python train.py --num_hidden_layers=8 --hidden_size=896 --num_attention_heads=14 --num_key_value_heads=7 --head_dim=64 --intermediate_size=5376 --vocab_size=16384 --hidden_act="swiglu" --norm="rmsnorm" --norm_place="pre" --norm_eps=1e-05 --positions="rope" --rope_theta=100000.0 --rope_fraction=1.0 --qk_norm=false --attn_scale=0.125 --bias="none" --tie_word_embeddings=true --parallel_block=false --init="uniform" --init_std_qkv=0.0237 --init_std_o=0.0 --init_std_up=0.0237 --init_std_down=0.0 --optimizer="adamw" --learning_rate=0.000322 --lr_mult_up=0.984 --beta1=0.9 --beta2=0.99 --lr_head=0.00291 --max_grad_norm=1.0 --warmup_steps=237 --schedule="wsd" --decay_fraction=0.812 --decay_shape="linear" --final_lr_fraction=0.02 --batch_tokens=65536 --max_seq_len=1024 --doc_mask=true --train_tokens=1003000000 --max_steps=15305 --dataset="wikipedia_en"
MLP neurons of a small language model. Each row is named by its layer, matrix (gate and up: input weights; down: output weights) and neuron, and shows model dimensions 48-143. Each number is 128 + 32 x the weight over its row's rms, rounded and kept within 0 to 255. Numbers have three digits each. A neuron's up and down rows have the sign that makes its largest values positive.
Before each neuron's rows, "fires on" lists the tokens most often at its 100 highest values on Wikipedia text that the model never trained on; "fires before" lists the tokens most often just after its 100 highest values on Wikipedia text that the model never trained on. A number after a token or word is its count.

fires on: ". " 33, "\n" 15, "." 11
fires before: "| " 50, "S" 7, "|---|---|---|---|" 5
L5.gate2603:168170150138122105167166116146119103078100137154076140115140161147095098149136145138136123150054159150116088054151167138110121176146129157153117171131117069127133126121094127112177147167118114137150170160131134052062123184116111057111158135105109121151134092119134090130124114129132135078
L5.up2603:157142130149133058130148157108146090187118119143131166130105067133099174132110116110109115111180112141116145124203151137126139081164068161104126162130138149118189109170152089161161129167143167207167099079131139134134188141157128092146160103087089146105101156100057097158142142148148115141
L5.down2603:137150083158149141141160128092138149088136104091115068094105132171106154112160046127066078166130116150115165114178131120081088103101135136088142123108124131137124090156180093150137114102146132156148098126135149146153162158114096167081091075141183169133127145088188112140149125123141149134

fires on: "'" 52, "is " 4, "en" 4
fires before: "s " 55
L5.gate4662:096190136127105155134115152169147155112159131141183170086138092134146099088179193180130139128095116108149166146086128115092181153105103066147088116105178083183093140125085168152123179178107170080155101161214155226122128167166157072149153108166166091130131071140139134143107079097137147135
L5.up4662:142103077153186091092075180110153090120108118145121149130177168132125104163179096067083122130052109084088203117146162107173081157150130154174107188132143126107081157170138146112086096157115156112106086120097147109120145114117119122117103091126147155114134104169127098179130075124163096161
L5.down4662:091208164137140161065139142130137114198114065096147157140161125160131083094121101134164129095139134135157143127126141084095157128142176102120099112119137148157195143108192076142138138129103112090116148133104122171150176112147067109126160131154128199137150146096160154123106159125075155155

fires on: "rig" 23, "Comp" 9, "Plat" 6, "Mat" 5, "Ro" 5, "ic" 4
fires before: "or" 24, "il" 9, "in" 8, "ar" 6, "er" 5, "ch" 5
L5.gate3920:132089171098133171087142156104114064150212147162055116080111110108127179074117104147149152072121140161132086162136140130144195105085095164099111095139101056124073180154150097102162138124102189134174166140090162166168176123160119132086129160125155112108115051105120131087155112106093138106
L5.up3920:145135108184161109097147163199162187125116090134158095134125129138070078092151146089159162140094156105129039067166089193116082120150085156089145101143100085202114074114138105032113133123158114146097188144099123130079098128133123119145155184200102117136155125122173116140105120107208144072
L5.down3920:162137154118062121180141122217113134162144083178091127078076105108090124131162122090122126108100129123163096077110160191176134106104157174112133103104097084145129127174131077111203145091151124147081148163120175114078146086127174158080224082139096200105120137134109136126075094119121155100

fires on: "=" 55, "." 5, "(" 4
fires before: "\n\n" 55, ") " 5
L5.gate1990:110158202165095130160155116108122159119134093154113114122123153091150085113143122156140144131095145098133108137072128147137115075163146172189062140115162115047132118129100158135167166159110108087165091140073164132164164156156064090093150138109138137173097124067171155103112132069127126149
L5.up1990:087072158126180166100129174169125157083129125126103105070105102094115101168154149111190107133126157135094158152126112159139130141102196120132125134175117194164089159109137095087103171123127117136150162142150124133078065161137121095113068090117126144134101091110102124092087137116162200195
L5.down1990:123173097159165093170134143139164153140097193172109101100179155147166104120128131110094083149125099110142113075158085099105098160122087158120083125168124107132157115146108118055153118069147097168132122138127135132162098068102163095148180110194141120138102053155147097167136165123135044131

fires on: "." 24, ".\"" 16, "San " 13, "\"." 13, "War " 6, ")." 4
fires before: "\n\n" 52
L5.gate1012:166130093063152109144067110150098098118100127139133113088107116138087165093073139123099135135084115083101133134127095122096089100148070119133168119139172130095127164130107127120106160196154140156112157135098067092089128140102117132168088140150057077128107155118177089155098123082126165008
L5.up1012:145135100164147202141087169065120158139091116110132152129126216158119063146129068144126135145127110152109121116138135110085092081168049145218163156099139085130057101159137144111144160121111086171170162078175129167109148141137081121142139092135139162134118114099115117176062122134126157148
L5.down1012:130150158184111087139120107130134096124154151154166120116100129160091136080164145155200134161109142162159107167149108081105171208098175126129123123136129039171102163153141118201158167108089100160127159112114155078163104043166159096208085101149138133134126094113146069171136132152169134085

fires on: " " 95
fires before: "| " 57, "|" 37
L5.gate1471:176182084151164140103127115080091177108096090071105119167079164138108056100106073215158180137132191101115083104173124155133132145131078169175153228169157170096170155114146139110151159158122155147162121166115102123127179082164091124149155116163106144098107124119141127116123168166145151132
L5.up1471:138170159182094108141117099133191103111077166127065126136128153122126152127119190150059157106133087086134122146161107118116111097140157174135098145079128152102159117158158170103070100105134113158144088126143165171083149169109160141103177105136176111185171117170167088162119116118146154150
L5.down1471:148178166090181096114101132156108120087206107093153080093119160196115041133022105131168179158075159131136080126094159077101181136119136126186142163146118142080071197165143118153135167141081173146162131189096063117057154134177141141170168149111156119163103150153111129128093110090107050107

fires on: "\n" 48, "og" 6
fires before: "| " 28, "- " 19, "l" 7, "of " 4
L5.gate727:087067173142156126078122079083098133134138103155122166137105090108085088069116155098098086142106135137108151056167145163090092088142122157117105149099133098103134126181063133170137145092142176120152124164146171114122126115098140131114143093153110112103156100102197158157110115117129152073
L5.up727:086136158115160182085137165138096152057102139147136141163130096189140062142143121135108149146137107065108068105166098155122084125122142178142114126110134165134147124132172098075186128142148133070187106188126079165051179138106151148178101152123108168093144197111157144129147148177109130153
L5.down727:125150195125154151126159100095157179111139177105133140155165127159159114128137189147161143144129119156116115161124113122115110123091149197089132076115108126205127157118119188168186109108121096104080194152126118144116109113097135148073098133120089149112150167097185149098131164113125127118

fires on: "'" 25, ")" 19, "." 18, "\"" 12, "(" 4
fires before: "\n\n" 21, "\n" 17, "\n  " 11, "5 " 6, "\" " 4
L5.gate808:119096108119091164139105150128139136145079141105150112137043130128070158081168158148128097146140161148133120145149154100141148171107069136145147129151105128094140156095137120086044116113143146161193127084115156129118135116173105149129101066096091122094106092144127155178141152078176182156
L5.up808:043160156100158110155185083163090100094099157068164109107114162219089107085091159115131117096146092144113118141104107130172120082201178144098142145190071163127074140171163184143122113097149099190110218137131149117137152075111126094156087211152106152092166185173153133172157138092165112111
L5.down808:138181178037110122062044136158173143104088126128072116133133094086171141075176152152154110122094112116194161102097099122122085114112133119140112128114097154095117154110176141154164137169137127106074141109115121093171105150126071131116123134128159168112104149071175177167173079141124177105

fires on: "- " 54, "| " 6, "===" 4
fires before: "Gr" 21, "G" 19, "Gran" 5, "(" 5
L5.gate5146:161126159195086099200138065082090065126101150175137086120129127102088146147202129126120120071103074154151137170150176152139157193071105085172110138112100102152180120100165110105083097112116138165161141107134123079140114066156169104151146142155155117124174132098168112114154127129162139112
L5.up5146:184150164077120142089139085117064143164103127122045142129072115185137122128089138099107078116155145126132114098150134095086095120067111086155142126068146085186082114105155137100103114131192065167106164125120153146113113123167153148131121099169125088151104178134123098097153166117125108149
L5.down5146:165070105127070150160072064108098090180124137159096156102135089189109112167097111070112163137130101136153120097127146114116134194081139101158104114071169094166136168079114175093114113118155100132174164074146164130090091100224108160139152151211052085199144186079084090156149105146167114152

fires on: "\n" 97
fires before: "- " 95
L5.gate5106:103072158111111114167164102106125127162166155185100117160124105134180183069134115122044137102190120122187155130107144053104166145187124158165193109106117120158051128131118146117142159153147096137070163153145126110120186168064150135132153154092167087145083149140157103114147096045143148125
L5.up5106:119102213122169079142150213151121118100144182155121069128155167102112068102135104123074139163098148167072064206164145123139175136129172131138128176105092158105145062138110163140156146151122131105104143087113141139153113099218128149096123118089113164101118101133181126150138107112139163108
L5.down5106:134119133052095165122130150106122152098135195119098164114160069143173126112126107131162200127166157107130148157106152119127125147153161106106172160127127189164088135163083157161073186109166109127092144107123153091155172114102168101145073099074097142130056079093139136122149170121137138145

fires on: "\n" 64, ", " 8
fires before: "- " 63
L5.gate3252:105144207122123133082172099080046133125130124135144129153046149104095157139125077083103157108147065100134112133111144160150159085118164182151214102106147134087130205115147156167129134086126075124080152114094092089134153117171133091129128110121119079150131120194148142096173134034108108097
L5.up3252:194108102116160137133193115100144087121177095152108167140141128133138179166140109108195096145099103115052078126076088092067165149172120102145154128134128117135143142115166112177176102102141088106058120155156154128125177167107151099161123116145095132178131139117081185066056149160149098139
L5.down3252:108205140155148097144201100126088114125103169140099139066179143114107114097111145093113092142167061095114128121130128168146177108136168134124096108155216193196089113142146132146150148115082126109111151079146158105116126105144150113202163126082074168132107183125147171105156164132152148155

fires on: "re" 19, "9 " 10, "4 " 8, "5 " 7, "1 " 4, "6 " 4
fires before: "(" 35, "(−" 16
L5.gate532:168107158139080147138178194117086100105112146134113106096134130095164161168113111172094094137147134125127165093097130106138064057172186125182133104104152127092099124125132143163139167073177140167140156162134132100137091185118127167127086149123071096050188099104103065098153117090154146098
L5.up532:113198063101093192143129126094143136112131109098065132058110150153168124132122098121162107094165137174158151189143081082138178111120098132125133105086174128141130162122154115166137113145091156145159140131176163150141107101141146164102130138149166156079138123159177128148118096124061106070
L5.down532:105117089130144157165142138149140123147075142136115116143099120128124195148151119172151142129133145136150156164078129121127109142128140099101085115116162132125122122112133122132169159081099063098068126130159167079096201144134085111152141162104160116157131055102156078171143150130093132155

fires on: "." 93
fires before: "\n\n" 61, "5 " 4
L5.gate1889:096126082176162107101098166117106102125123136126110088091060148105091079161095141107146088086069134154173125185113181084138174122184108120097106167127092107110109127161180142110065124145128192155148132089107091129139131106147076099133089130101109124180136132127150079127098176078147116129
L5.up1889:172152126162192176152144155122147114189087149100188148155133189132114113099099152162140130188081147158132115135143145169165153118135155194159121126048079167108112081129101156153132069148092168073114158070142120159126149112146120093152095114148179156184101145118133144132135165159146104167
L5.down1889:136155101128142166120162053189136165180121112125090165165107106144145163161177152163163140148122153128094141093131154087101134108129100147115124100040156129098128116165075166123128092081181078098096143140178170094113125140129158108169132111121156110103125097079149108131114078138115084161

fires on: "0 " 20, "votes " 12, "place " 11, "." 8, "hold " 6, "Party " 5
fires before: "| " 72, ": " 6
L5.gate58:115135109157145164093124126171069135086170101167140139118147109108087075061121172144101122116134163098107117104131102112162071136139071106147086142148121169058173145085105082106149179125127143177143141060132155066107093125180121035144110134100120076167151092091179131099099112088091157148
L5.up58:146131143165222107108104175094099134127131111061125163152129129150183071145102070119152123142166134134190102093153099129134104097110158147116116130099191162134202020133078110159058165119080090117155136138142109130075107183148096096153081155082055088126151110155173157159099058112161055179
L5.down58:174087143188201094121189100151121149138109132073174161147122185107106132114201084130111072145148119064139142148140082151098177139118050042138135124118126075082124143065144151111124104128151211153121056190165143127109112127118113136210161116141165116100050109134108182145158087129161081145

fires on: "'" 60, "U" 9, "ou" 5
fires before: "s " 60
L5.gate2997:052151183085160073162110110144110093138148125176144084055227108092149078090121158102108123105097092161067154117062076164079168109132154084134135094165128134181069153075138086120125107153074136147141187120130143089125115144156145167110182130110122091112120147101132170147147162111130097086
L5.up2997:129149186145140147127102135143041101062129109194218129117097099120091098113173089159125091102156110140131150149113172155121120132122147125171143136107155098110111108064139114114111106146049159174137109128098111123095056133153146148177142014127100076135117078124084057090117123131152097080
L5.down2997:112147127098121093117052157175157117142121188165125111103145169153161086132118152145113105145150161109192088153126084077151100143083182108146092091121151146117102121168164158146163181084129085107112120127130116108082125152150140139122189165103176110130119072138183108132134101097159135143

fires on: "'" 91
fires before: "s " 90
L5.gate284:141111125083156071172144160130173047120144121165090152102110111179079082127185091130089132161084142177157149088067163122099093096152068084134188137133074126134095142103119111068164128109130186169110133105081125067144135139092173109156121099155172147089146109150147127086055202105118167178
L5.up284:088153100153085121115157157128162080141164171134118060081178123117119120138179061127113179102061136187147116120120146130129128112144162098170091107159142130196086089123160079063113127168116091079142162179129119136074109087147103096115097098128133111090131099114161111106199145143113171131
L5.down284:137165167106085201133117120075110133177149130163075107137157146109150177148133142173173096177149058146129120063079105107147173088147145167147075119128153157146142157168082170111083153131126172103097150153137189139139192087111111124102134084169092122132137162141101143163116125121154100079

fires on: "\n" 99
fires before: "- " 97
L5.gate1929:100110179180142151115177148154149114076087090131101164097115102143149125132125164166086152158084080171076140116149082082102099148081087094139120084100136140120197183143128158105178174100103134114141143151141150146125156151117086165088125083153127112194116082113138148122054102080162140133
L5.up1929:125155120062097099116175117107120111113124153059119089099189134181189148045125159142073100117070122144083050136096149149140111126155066178102120127171163104181153113085131171171167113125154103118148088075159176175128111142146168124083147080118152162116146128088131193124088094072133166144
L5.down1929:153156128117102121093181155098103106078122138136082152078154158131123127078116095135155134194125078156123140108186125134110126108123120131125132110119136164191096199142118162131105130100126171073117116110095134114107134140153140096129088085096117182149073122064131113168127125105124143164

fires on: "=" 53
fires before: "\n\n" 54
L5.gate1909:103161113157141108172143157066170172160155180113146166068160112148129099112098082107082196114085116120107091186153134114118134101161204137134129133118104120118077108140120153118129148095078133134158167105123167121096138130141185092129081127116099103148091106106169126104135078070172183092
L5.up1909:148118119142106154159162191088082146183142118168069108133153124086102145011158155101168118126154150130141109098129116118089152093119108064118193118118178146143135126120143116104153102107131095149103102135123110134097175104102112129110116180104154203138074076101151119125183199113169151091
L5.down1909:186194158149184103126201121090149142086143091146154112135139138180129147114139153141104139087106115125152109144102160099152140113114132127088096153084169190108090191130165137110156161171170133135151148151142183110078131128112117117123122093133103071120152141237070122119131113157172153131

fires on: "\n" 53, "″" 6, "stitu" 5
fires before: "| " 41, "tion " 7, "- " 7, "ted " 4, "tor " 4
L5.gate4370:148167160149107123106157128105131123142163121147136168139145129188106105088103133114116165031085074107116128145098088136119153122162179119149163119143108115118140171125134128101120160174119192114137147171142093141134158147121132123130170165105115077187149153126158118120147154084163129095
L5.up4370:124178129144083173098146094136113079090168113050121103124132130146129115107138153128133165085115081084089112134102148143110090144116135132221118147145101169136160158180156091140156145137121151081153147160207129150155122105113123109121109134069131138141121097108142142110149174141119161071
L5.down4370:114144147149090090127199141135083083138168110121039092111153052112145101079099107117106169093141102134102111106144152120093091166076091133137149132175129089134131112144157167148124092068115168113126122111117147142146131106164084129165096111167114129127184110122100133045092089119111152101

fires on: "." 69, "| " 8, ":" 8
fires before: "\n\n" 52, "\n" 4, "| " 4
L5.gate1492:098156155100163135123115108217058108114098128093121126164142112176070071142075144148105147101082101148107169089129159113158065119155132139143150094113156157094106111108164142162104123129126093079100145060108154174143112163139134123124171107133112093102129105131148076140106160067154149129
L5.up1492:092135106157186115136181132110152149187093105082069107135145151113136134134126173195064094098116135133169151133134144167135119152139174157118123111149170163059140165072068134059093080109116122123146141125134191172150112137148146068081141133166080173205189180210167120147142126132100127125
L5.down1492:086074102142099156075131106097149164116160120111139119104094160147174183153124144109133166062158115095082138082115122139175152160051117144127097129092107118175062137109142135090166161159154153159091143154096140110151144187085159124136148142069188087099081098112099146139137134114153095091

fires on: "| " 28, "\n\n" 22, "\n" 12, "ig" 6
fires before: "| " 34, "===" 7, "= " 5, "==" 4
L5.gate2630:159100095145141098123158135185069118127182170130093154101079107143108137155134142102131100139157143127116066115100142173094165169067095106081118087135107146107129103152132174127121160079116114066075201115121137105140133129137112066161164142069209153199101174135160088113171106115132112143
L5.up2630:134141132166140152108100101120099115134122160128148172123122159124159111141093081116100147156116138158185098091107101172093160158103147145137089141106188132110126115153137166105165083081134117059167209110140117090166176079097120085132197115168128166149115127134130103119176088170133108135
L5.down2630:157159151126078069132046142030093154155102140140156123101131106196146134126130143134152114112144180126120154191135133153150115156132160141137085148133112139141133081095129098106119116099102106099177150115135106080102137094145111105062146132103130131117134121106088140135145147182122153084

fires on: "'" 99
fires before: "s " 99
L5.gate3398:124149137107115148119170133064188168141130125156059162166094143118087114102149119100117123150099207070056145114164111164092176033137085081162150126128104113120107180138167104175148171149058147112155119162164155098093108113139124104158181111118164101111150109156105134128117147126156131084
L5.up3398:117132137126076102176153063159150129139081183140143125089128103117088084167161107198145108141120158175170150181132186106162082177120114131166092110155129130134112106120161120172085212148166140102071114144106201109110167155182067129064144081169118137124133152112133111125158134099098084197
L5.down3398:068118104099184161152109168174170107100136125108073103141121115116161111156146135145160098191115119080063145097101119176099140146122128106107104112133148093092145111123136090138138109112166129149124140142209132161163128132097119142085096147131136125116157072139155160093100147145119111166

fires on: "201" 36, "202" 20, "| " 6, "194" 5, "–" 5, "191" 4
fires before: "0" 20, "3" 9, "0 " 8, "2" 5, "4" 5, "1 " 5
L5.gate2439:139101159116094054131149102084126096115092145161090094134088151113098118114100182162152132154193121114138129069139197095156112105137114203162134091117135110097141178106122173136133113111129179109136151096120091192111092080182136110158143142155151124120080130090163107170181110105095075136
L5.up2439:146158092089119092071194107094089134151063100104074096063135125143173140046160155150102058070153158090141072089126230129102169115070157120119158140145128099157106128168058146106137106118055117143092170073114139143140114114127118140133119147077138102162176134137191101105092193117099128112
L5.down2439:074144216124082105140128153144133105125179085118078126108156122124074128118145132126145167079149156087113102066101188139195115143118146133128124110105109159169075126163110125120150110130144107167143142166225169135167106108146157187110150120145117112092107108196125135122128082131114144110

fires on: ") " 68, "\n" 5
fires before: "| " 69, "0 " 13, "." 4
L5.gate5311:075191191097161081134088152119095103104171172199156146120146133106146098098107142142060116158133090067137114120113096107054191126059126122124150163107134092131126217126144132098115123127145133198189111133134158131155124184098132107173188109110091149092123074060171148125161115075138079167
L5.up5311:165129064179153139171136096131118061145151192154128085145163041170113106119085126111133164125140052152109150129121126172146129104150171162105138126104111138123143086098177074128103151122172141177151162109134127151090127145136147169122145144163140133122073091113148109154127091092124183096
L5.down5311:137112146149128112183127100079159042099105150130099129110102105158103124145127189081138104132134132096123154126152123142151169086169156125106136116127107109119150138173067108129189070181130093138108124206155061129082114157162162164116099194055086135120109100150118128155127115076124181124

fires on: "\n" 96
fires before: "- " 96
L5.gate1678:126109154099156121124175117218160135106047124075164118083199177147151086122129148108158092163082161092090140122133090138149155177125088131102136136145120117120137132168184125114103117161132167129152186116120172132095102109089148081168161138129130204104157080144189172199117143122145183165
L5.up1678:110116109073170133167137138138123160082147119110095136146114175194192137107128119119070100094109124137070108166151125085135149136167146122150135115166149199058133130082152148154208070089115154238121168140090163117078185095093132118106105145113142140154118100162180132114184113074152084122
L5.down1678:117131100095095105151152143115086085167151112159131130103172091145200145131086173190072088167135147176069106136192071180137158114136112091085158116206146196203070189177128169162139135142080117099102121156079160107175171131137148110121099130144114179148093133131116135087099123147142103122

fires on: "\n" 90, "\n\n" 10
fires before: "| " 49, "- " 30
L5.gate2712:116149151168150086150112120126131159114093120091111101113167170208142152147135108170103171188154169139141149136124168146118163096147191073103230105130087154131098212185104129183105140159093127058158123138162110119098177165149120075127107086135156138173131105104181117127105103108078118111
L5.up2712:203117106091120207102131073122148083137076114041140180073087127130121067123101146145210094139096119124156102099157159128120131141113157175110098163096149145114164121077045100100158110075143132130141132157161105149138094120138116140189073121121116097141108188122098112133147105191130103125
L5.down2712:116115132105103144131110166110187121098157098154156093142124109119120119140133132110161118123135100137121071145118146146148081170172162170126072123120127132102120096129144149110130107117154128118112106112103147135143122129090098180131163165142130123098123150156104129148140196050151149137

fires on: "==" 42, "===" 32, "| " 17, "=== " 4
fires before: "\n" 38, "\n\n" 36
L5.gate4458:116202135088148162106157070143131125120149130162162120046110095141110216110153130083156103147082135135162125091180119102111107171120178087126120135074163171081126149100070164116086144121105133146101127168147144094147076110106137154091133170081159112208142121121169109162157152096155125072
L5.up4458:068178045102137200186189076141089085166130122091150180085156060167103127146173119120135128208102134146158137094127127135090101175086174138160141097140102151120074161063169065118167150134099123132092137158103207135156103182097138134068142112111133123091147144148155136160129165093137059124
L5.down4458:126094098132096151161112161157121129127063152139092189136134121047147133168164144117109165189175104096135121188141132103173139195054145125173121134128133203100145140122161087086167054093149113179171134178127124156120139096114147083090118064161136136175168123103097155164134169175080134134

fires on: "United " 54, "New " 21
fires before: "States " 31, "States" 15, "York" 10, "York " 5
L5.gate2976:100158116170156147110173073138094159128137150174097110129100130114170122120146122156069099107143142145139095102119107137109146159118118124169184104132055075131139170147171192115135088186112121162129193122122084125130159151158095133112138134071096128171147121140102088111057150106164157103
L5.up2976:119155134133125138149164213161104107111133136122156127116112163127079116146158106091129187145106092162149147064150116113100023140120162130072144085134101140154073109171114104177181143106140072128160128120125101111073050208128116171129197107113077131092162144174166117108127139116152120106
L5.down2976:119102101144130145109096089112114124157120159143175158167139162126139126163150142134185153139086088155093110160125111113123082136140154118104152095150100127162129100117133084161096118087143081095147096121131114084076116200052115139162119132090134116118071131130137116149151147132111119175

fires on: "'" 55, "’" 5
fires before: "s " 56
L5.gate4756:137148104130107094143168142131097146098145155153138065101126179109127111161106091118098102133096162138103128173118142088125110106084116103143123097130122125115153128180131132092035152132087147118121127165152134146174181126164066134084083119091150063091138134100100143124118173101118097120
L5.up4756:092186102152109144104173101129113065167166129165154100162102144151112124110110096131055106201141182133151117180124157161143098186082113097142091067160099150156066044136099153141096171129050147178113159135128078136139147126148150153088134120112138085104116126091095109166148095140110138105
L5.down4756:156154108143110068140138112118118135124161124147094134129123196127096170110152172157164095089155141130111139126088152202137138114120133087125137089088169091099132113158151100139155122115071087130108122109171155119091040155093115116138156144140120153207120137130148066066105153137135083161

fires on: "5 " 22, "6 " 13, "7 " 6, "students " 5, "9 " 5
fires before: "| " 63, "of " 5
L5.gate4356:166111114199196109142099117122192108123126081172076074139138139110138056099099140086119140105103157124148087103109163095110145162153139062071085149117202174105085120070155124121083157201117109117152179147148139154112115189146123110082119125119115106164089097103131128109114174084189154146
L5.up4356:124109153107100116212095104137180081098131098135133132109054121138120140134119165129096057143167115174170149120103117140138093153140096083156102120099172080104113127147107148127131100045069201101115107108185179090099093122189134139183105093157040133073122120121096141147067072093069112138
L5.down4356:112124085148176092126150183124183087112160111123121069126167189131129092162120157151098142127096168159094101118108093147113101141062133043090144096150134139163103128095086082155117137110170082149128124177113113221098112121132117148123166151153117148094113147142129070110190108131181197189

fires on: "\n" 27, ":" 16, "— " 9, " " 7, "|---|---|---|---|" 6
fires before: "| " 34, "\n" 11, "|" 5
L5.gate4829:091134142050155147176136070078130164146119142129113159143124145060172134148091112155058090113116141143140077154092063170107140118169113119131151092096150133123103156138114086147145176098192157129135156145145121162172086126129162144115149120126132112118154086145164191086094133142085150109
L5.up4829:102058081144175093179165112137089085142174111124106073164151124109113109123084091150088101099084138109128113096077132158077114175110206176151115148135124153083132121157117154092128169175154141138139192090178112119088082092120143072157155163105142151113107166169124097081144166084113133172
L5.down4829:131119106115108144159135132085133117109194101112136120109152130149124144096104144120101067141217135120091125133097143123123064101094122161106107155090120148132059164122108114113090105077118169119144151170132160187053161091092090138076150084120165116038105099107088024161132147097112146100

fires on: ") " 43, "." 17, "\n\n" 16, "of " 5, "1 " 4
fires before: "| " 48, ") " 11, "= " 10
L5.gate3844:138109132102143132147086116096092163099070154181117149175091180170144081109121151051136118097123152164124095085121114119116151163086082123137173096126137154193145115157125118103189140115128170201112110169105081120121110161186112055134154093096148142092166199127171131148102135070124140146
L5.up3844:136149073133133065171145090119162140089122143156109108094125143096139093127083120158146169108122153117132137110121148166115144176094082140120144078107107097160118112140071133142134136143174154075220069091130105142138114108083170127099146130147146100113094156082118135112135144137083201087
L5.down3844:084126110143160148112123151106124127123151134097118095124114142156151126166144113155098173130144073111160175096114140166170126201120151191196155170125124112144066109118099132162134129107094115139125188097134125145131116099124127113168179171140112117059100087102146143140101100091102186118

fires on: "." 62
fires before: "\n\n" 38, "\n" 13, "com" 10
L5.gate2569:092171100128198162155115124132153143093117090170114196143117150113050096101124109138152117148088082137114157114116140098119160085167179124121167108134148121119113180086108151109148232133074128073127142179126139143127105151129098086143170160093068054161117184128146127177090115121121138159
L5.up2569:100160142111131130179118093120087125176119121135102194177123144157151147032183106084120089160153127114119093117140121138184112099130095150163132155139136052128148130151173101082121095126074109122106080114155137125139122102119103121081136107095109099135149113133145081194089097158092080158
L5.down2569:101124186109113160136142124091101131126159117149096089144128166127149115103101132114111185075100146162156182067125108113106135129131162158111177096136121139123130157166163155116159151127114143147095138170128122134170179141182121146123096177169099165068145145092150130113200087117051109125

fires on: "\n" 37, ") " 37
fires before: "| " 65, "|---|---|---|" 4
L5.gate2843:102080108155135154153148177139087070081126165110145093154153136109086050164170118128134126091140161120138107188143132165170122153132156123160148112113130162076075160141126088187141129114163133096125134080088114084070157158188129161136114134103091072145142149116162100120091145097188154179
L5.up2843:133148076139173160147107095089088063164163150081179101147109091163142140106178083121121149156150136124120076105114147159110142116146101095149139113132139145174152152140148133205134104081107136107166092144132155160116182126133167137125138188161129175133128130135154150121145133119133068160
L5.down2843:163086124133145132103092204084119114065113105151136120161062192160109140098097156124127154157134109150121187149140193135078156121158050150092132095152130168101135149114073203117152129089113170090097083129090089154117110128163041121150139147192119090178096118173121068125114150123166119172

fires on: " " 31, "- " 12, "| " 10, ". " 7, "% " 7, "v" 4
fires before: "| " 41, "|" 11, "Bud" 4, "Language" 4
L5.gate3674:154112125100075139167102082071142114135143140096099117162104162055135102206112139123057152141108202076164143150161127120096155105069127137127090131152148080099142163141146187108124134130135186135131141134158164156116086104148140110170120139104167118141124100152123172123164164112125150119
L5.up3674:150106125082160115116152131112188149094114086157122122097054109086086187119114081052111061095049199082109130127072134093139149123135093145099193120121111151057125165112081059090123129131123148157154179159171087160153107131116164155149096131098111062089069038119107151113088073080112128136
L5.down3674:142052159147112091130123105138139086065088111115102153128193134092151109094154102125119105131134118112146131143122146097103148148127098107152157146122067143174116116106088111052122076172109181101123140118103175164123074124124213100118188134122131132146154101134082097146147143148149149099

fires on: "\n" 63, ". " 5, "can" 4, "km" 4, "mi" 4
fires before: "- " 61
L5.gate170:068081156187179104167126136122124104087150103124058144112183149100157116074137148195087119146170166075126097096148103123091150118145104120141147123128133112115124091165099182182111131129134169090140160131149141104129143131149100115120145139121073107059153152117132132111091083101153123154
L5.up170:103145138082125155125163157093158128143093084097087110098144139144102147129143176116112178151138084133142131098116105122179190130177137161101092210060128136154142100074093147145149082125105150101067124093164148065161084135082187090132112108151133125067080138077103127159128049127123125132
L5.down170:168151122096112129168113155094155133120122099096108151080137153139093117111089182050120161128173101094105153175076137080141097174116123129120097091130109133162088110044184128068133143085141156154156096106104160145180105194179145098068118117143156112167065123136130200166103128147075137113